Weights of a small GPT-style language model, trained from scratch on English Wikipedia.
Training: a variant of Muon for these matrices, 244M tokens, 14869 steps.
MLP neurons of a small language model. Each row is named by its layer, matrix (up: input weights; down: output weights) and neuron, and shows model dimensions 192-255. Each number is 128 + 24 x the weight over its row's rms, rounded and kept within 0 to 255.
A block is one neuron, or neurons of one layer that tend to fire together. Before each block is what it responds to, as a language model described it from the Wikipedia text at the highest values.

Responds to: Digits inside years. Inner digits of multi-digit numbers, chiefly the second or third digit of a year in dates, tables and lifespans, e.g. 1|843, 20|08, 19|80.
L10.up1 [114 148 127 121 164 140 104 146  90 128 156  84 129 165 110 139 100 117  98 132 108 115 101 171 146 120 138 152 113  77  88 116  80 172 109 132 137 118  93 121 115 120  75 142 132 144 101 133 104 135 132 150 152 146 121 187 121 132 114 105 138 157 122 126]
L10.down1 [121 123 110 134 114 126 127 102  98 184 152  93 127 118 153 101 133 149 108 145 100 132 100 147 132 174 107 123 178  91 133 168 120 100 139 151  74 157  64 129 155 166  90 148 143 113 154  99 136 135 126 134 109 158 127 174  80 118 150 130 115 108 179 151]
L10.up395 [132 149 159 145 120  69 113 106 153 173 104 143 113 148  98 152 139 116 112 110 141 142 143 158 148 156 144 157 128 135 136  93 120 156 109 159 158 137 127 143 137 136 144 119  99 150  84 109 170 107 148 126 140 129 157 142 132 110 137 136 141 146 155 157]
L10.down395 [157 135 106 152 143 143 175 114 126 197 127 142 173 160 118 111 121 132 107 107 113 125 144 124  73 133 129 138 165 144  94 129 134 159 124 127  81 133 113  81 147 137 114 145 145 152 126 151 170 149 109 134 154 126  76 155 113 133 155  91  98  98  60 121]
L10.up695 [107 146 211 146 114 145 140 117 137 127 125  92 133 161 179 133 110 149 114 129 108 139 112 168 184 182 163  98 139 119 113 177  93 143 133 154 139 149  92 103 136 163 120 174 112  99 130 112  97 139 139 134 129 105  89 167 128 136 110 156 145 136  92  94]
L10.down695 [ 96 120 146 136 136 115 102 131 151 169 132 103 126 113 125 143  84 148 170 110 164 112 136 116  88 171 134 144 134  99 102 154 119 123  95  99 102 157 158 131 137 129 124 142 131 117 121 130  98  85 118 173 130 111 160 137 140 123 149  96 115 118 145 124]
L10.up1005 [147 186 123 126 148 107 106 162 118 143  82  88 146 142 157 157  98 103 175  85 101 138 152 114 130 111  90 105 147 116 129 147  99 105 137 154 150 120 119 123 181 190 122 129 173 159 110 116  92 138 121 121 137 119 109 116 121 124 114 170 116 141 129 133]
L10.down1005 [156 111 165 165 113 121 144 129 149 174 135 134 136 133 102 129 118 123 124 133  96 118 115 139 128 144 168  64  88 118  96 145 107 121 126 142 107 132 128 139 152 132 108 159 128 130 166  72 134 116 108 164 148 153 113 104  94 120 104  83 137 119 121 128]

Responds to: End of fronted phrases. Last token of a sentence-opening adverbial or prepositional phrase, usually its comma or final word piece, e.g. As of 2019, / By 1885 / In the Philippines.
L7.up769 [ 88 134 153 148 120 114 152 129 160  73 137 153 128  92 155 110 118 163 123  93 146 111 146 166  99 105 123 175 127 125 125 110 138 102 172 127 133 116 148 157 132  80 145 136 117 118  96 110 129 105 121  82 110  94 123 152  82 168  61  95 160  98 147 115]
L7.down769 [118 111 113 127 138 111 121 136 162   0 122 129 119 119 110 128 132 106 123 104 194 134 119 192 117 157 116 155 116 113 137 110 121 139 172 124 150 116 128 133 119  98  81  88 134 114 131 149 131 152 127 133 108 140 153 140 130 119 131 113 165 125 127 115]

Responds to: Year digits, second/third. Inner digits of four-digit years in dates, such as the 9 in 1989, the 0 in 2001, the 1 in 2011.
L7.up555 [119 156 136 108  86 128 111 127 137  91 135 145 145 107 155 170  84 167 129 135 158 119  83 123 135 100 139 196 125 160 137 112 124 127 137 164 134 188 136 162 159 144  65 108 107 142 136 107 139 143 111 124 124 145 141 152  87 149 118 145 129 158 127 119]
L7.down555 [125 131 121 139 103 119 129 116 109   0 121 139  97 101 153 134  87 151 142 109 136 149 104 153 112  98 131 171 115 147 144 118 144 121 106 132  99 145 145 116 168 119  99 137 132 138  98 142 140 134 159  85 143 130 117 143 145 134  84 124 132 137 123  98]

Responds to: Clause-opening adverbial end. Last token of an introductory time or circumstance phrase, mostly a year's final digit (In 1939, In 2018), before the main clause begins.
L10.up344 [101 161 128  97 142 125  84 145 158 155 137 137 122 150 148 155 155 180 109  97 139 155  95  99 124 150 117 157  84 118 134  85  94 138 136  92 146 110 128 154 139 116 122 110  84 164 127 142 131 137 101 117 120 159 172 153 163 124 125 123 107 135 124 140]
L10.down344 [152 114 115 146 156 149 145 123  97  89 142 127 150 141 107 188 127 140 151  80 130 110  98 153 123  99 163 103 119 101 103 130  92 131 132 169 121 138  94 159  91  83 127 118 137  89 126 108 119 122 115 116  90 174 102 168 152 140 125 148 167 109 136  87]
L10.up924 [105  89  93  86 174 159 162 115 143 141 153 216 142  92 121 112 144 118 104 110 131 135 147 138 114 106  83 150 181 112 135 136 124 175 102 132 122 107  96 152 177  75 107 142 144 133 142 112 123  98 111 153 153 103 156 123  88 123 116 106 108 138 140 110]
L10.down924 [ 96 103  92 147  99 133 115 108 125   0  98 152 127 101 154 102 136 119 164  91 163 162 100 137 128 119 146 172 117 127 171 148 131 134 129 128 159 133 161  93 108 155 114 135 157 125 130 170  97 108 132 114 130 114 167  86 148 131 108 159 144 171 155 138]
L10.up926 [139 109 129 158 122  94  93 135 125 199 164 136 111 117 129 144  92 107 127 118 133 121 116 176 153 137 123 121  98  80 135 145 130 159 111 121 118 151 166 120 123  85 118 116 138 112 109 136  98 126 113 130 141 134 119 120 129 146  94 135 136 154 163 126]
L10.down926 [117 157 158  86 125 101 158 145 109 121 134  93 140 122 121 111 116 113 135 132 124 117 150 131 128 141  73 116  84  73 128 179 105 132 155 144 129 116 133 141 110  61 127 131 129  95 107 130 150 116 132 149 153 111 136 136 138 135 108 114 119  88 196 110]
L10.up1012 [150 120 109 144 110 112 166 140 152  84 132 126 133 141 147  97 123 129 115  87 173 161 140 160 154 116 101 216 115 134 127 151 126 174 125 138 139 116 101 144 107 107  94 147 109 150 121 135 125 119 104 113 152 122  95 117  87 101 175 133 129 118 134  97]
L10.down1012 [ 96 125 135 101 159 134  89 118 127   8 143 130 132 108 115  94 159 143 142 112 189 163 165 123 130 114 121 207 152 152 139 116 133 100 123 101 151 180 174 140 120 135 184 119 128 118 125 142 145 118  87 162 156 119 114 146 104 154 117 131 161 121 133 145]

Responds to: Opening time expressions. Tokens inside a sentence-opening date or time phrase before the main clause, mostly month names, year digits and commas, e.g. "On 29 September", "In 1801", "That same year".
L5.up294 [106 142 125 154 172 146 122 106 168 201 162 120 119  95  92 106  95 118 112 132 151  94 119 135 115 114 124 131 112 128 123 115 128 147 112 137 113 135  63 151 120 117 112 163 117 151 127  83 117 108 147 128 136 115 116 108 125 112  98 100 118 151 146 107]
L5.down294 [125 141  95 120  92 160 133 126  99  99 143 112 146 151 107 126 169 158  93  61 133 145 168 136 131 115  96 134  71 115 105 142 135 135 171 179 118  88 140 124 129 107  96 129 115  95 167 121 112 141 140 131 114 158 142 182 121 106 138 167 122 100 127  83]
L5.up350 [112 125 160  78 167 101 134  86 153 166 143 137  67 116 171  99  91 129  79 103 121 124  97 142 124 147 134  90  77 124 100 116  73 128  81 104 123 113 112 170 139 120 118 159  72 150 124 100 144 131 172 122 164  88 133 116  93 127  94 204 119 154 152 128]
L5.down350 [171 128 157 153 101 133 158 157 121  88 130  85 178 146 135 116 149 128 116 143 146 176  83  94 158 179  83 123 132 106 151 112 118 145 161 137 173 144 148 108 151 131 125 100 141  89 140 155 117 129 115 128 103 128 120 134 142 148 136 116 141  79 111 136]
L5.up848 [ 95 117 117 116 157 106 154 142 142 139 138 126 137  80 108 107  68 121 126 151 126  93 148 110 105 133 123  98 112 106 158 113 125 113 140 123 112 135 114 144 128  82 111 159 107 112 101 106 137 166 115  93 106 165 113 123 112 118 152 165 122 168 118 114]
L5.down848 [157 112 130 117 128 123 156 129 131  99 162 117 141 112 156 116 141 159 107  91 124 153 130 139 194  97 151 128  98 149 154 165 121 112 169 124 121 119 133 144 113 127 114 126 108 142 139 129 157 124 138 117 115 141 115 160 129 139  92 119 140 111 107  98]
L5.up960 [176 135  81 124 125 100 121 103 137 147 140  68 110  90 109 120 117  94 113 127 123 126 122 125 127 118 135 117 105 129 109 119 135 121 120 122  74 132 108 116 170 133 105 155 109 130  97 121 142 168 142 133 158 118 100 115 145 107 162 115 141 177 137 175]
L5.down960 [114  85 152 159  83 117 154  99 124 111 170 111 141 118 135 101 162 159 120 131 154 140 138 153  83 118 148 180 120 139 136 152 131 129 142 166 167 104 168 124 170 108 103 132 113 159 135 125  84  50 149 112  91 155 132 143 111 128 156  93 113 115  68 146]

Responds to: Year century digit. Second digit of a four-digit year (the 9 in 19xx, the 0 in 20xx) in dates, birth records and tables, e.g. 1|9|35, 2|0|12.
L5.up349 [121 114 164 137 103  82 163 117 119  91 106 131  54 120 165 170 120 121 152 151  94 121 119 139 124 124 137 133 160 125 134 104 112  99 130 128  99 154 168 147 140 135 132 140 104 135 117 127 105 167 178 114 182 107 133 135 124 132 108 106 133 153 141 107]
L5.down349 [115 113 152 135 102 128 125 141 138  73 168 130  92 117 186 129 158 113 110 103  96  70 145 132 126 109 134 123 124 138 165 120 138 120 108 133 121 137 125 117 116 131 111 121 138 101 155 120 124 106 151 109 143  99 110 129 187 162 108 131 120 103 136  89]
L5.up503 [119 161 140 126 122 143 145 102 134  93 124  86 114 112 157 163 139 118 115 163 132 131 166  94 155  94 143 145 145 158 118 121 102 170 116 168  98 144 133 142 168 150 147 166 148 135 121  92 180 139 107  90 157 137 143 110 106 100 165 138 136 121 118 142]
L5.down503 [101 140 123  96 117 158  65 115 121  81 131 130 118 165 117 141 163 103 105 117 144 116 112 106 119 118 122  99 132 126 109 128 158 124 144 158 131 124 137 161 129 152 161 126 129 117 109 139 123 150 109  95 144  86 113 153 176 144  98 120 148 136 116 157]
L5.up609 [181 134 137 166 111 145 153 180 106 110  87  96 113 147 148 151 122 106 143  77 140  81 141 100 150 107 121 146 143 182 157  98 105 132 119 114 138 145 129 154 109  68 166 150 130 122 137  79 150 127 118  87 155 127 126 160  93 142 107 167 103 122 152 107]
L5.down609 [123 116 168  72 133 121 102 119 140  96 139 132 142 117 103 123 144 182 146 129 109 109  70 142 125 122  98 110  86 183 138 105 146 117 157 158 160 154 134 131 145 164 179 139 138 124 121 117 102 120 150 146 143 134 158 113  97 131 100  44 120 120 141  82]
L5.up1019 [157 150 172  90 122  94  65 150 130 171 157 140 131 154 120 120  75 116 153 158 152 144 142 121  99 136 138 109 154 104 145 116 157 180 128 130 100 105 118 131 161 134 117 131  83 130 127 143 101 128 144  78 134  80  90 106 136 130 114 118 149 134  70 128]
L5.down1019 [106 122 177 135 108  94 149  84 129 105 151 156 139 169 112 116 134 136 163 136 102 119  96 130  93 108 106 116 126 145 166 149 127 133 113 130 118 126 133 170 139 117  91 110  83  93 123 112 154 129 122  71 136 141 142 164 137 102 111 100 118 127  83 167]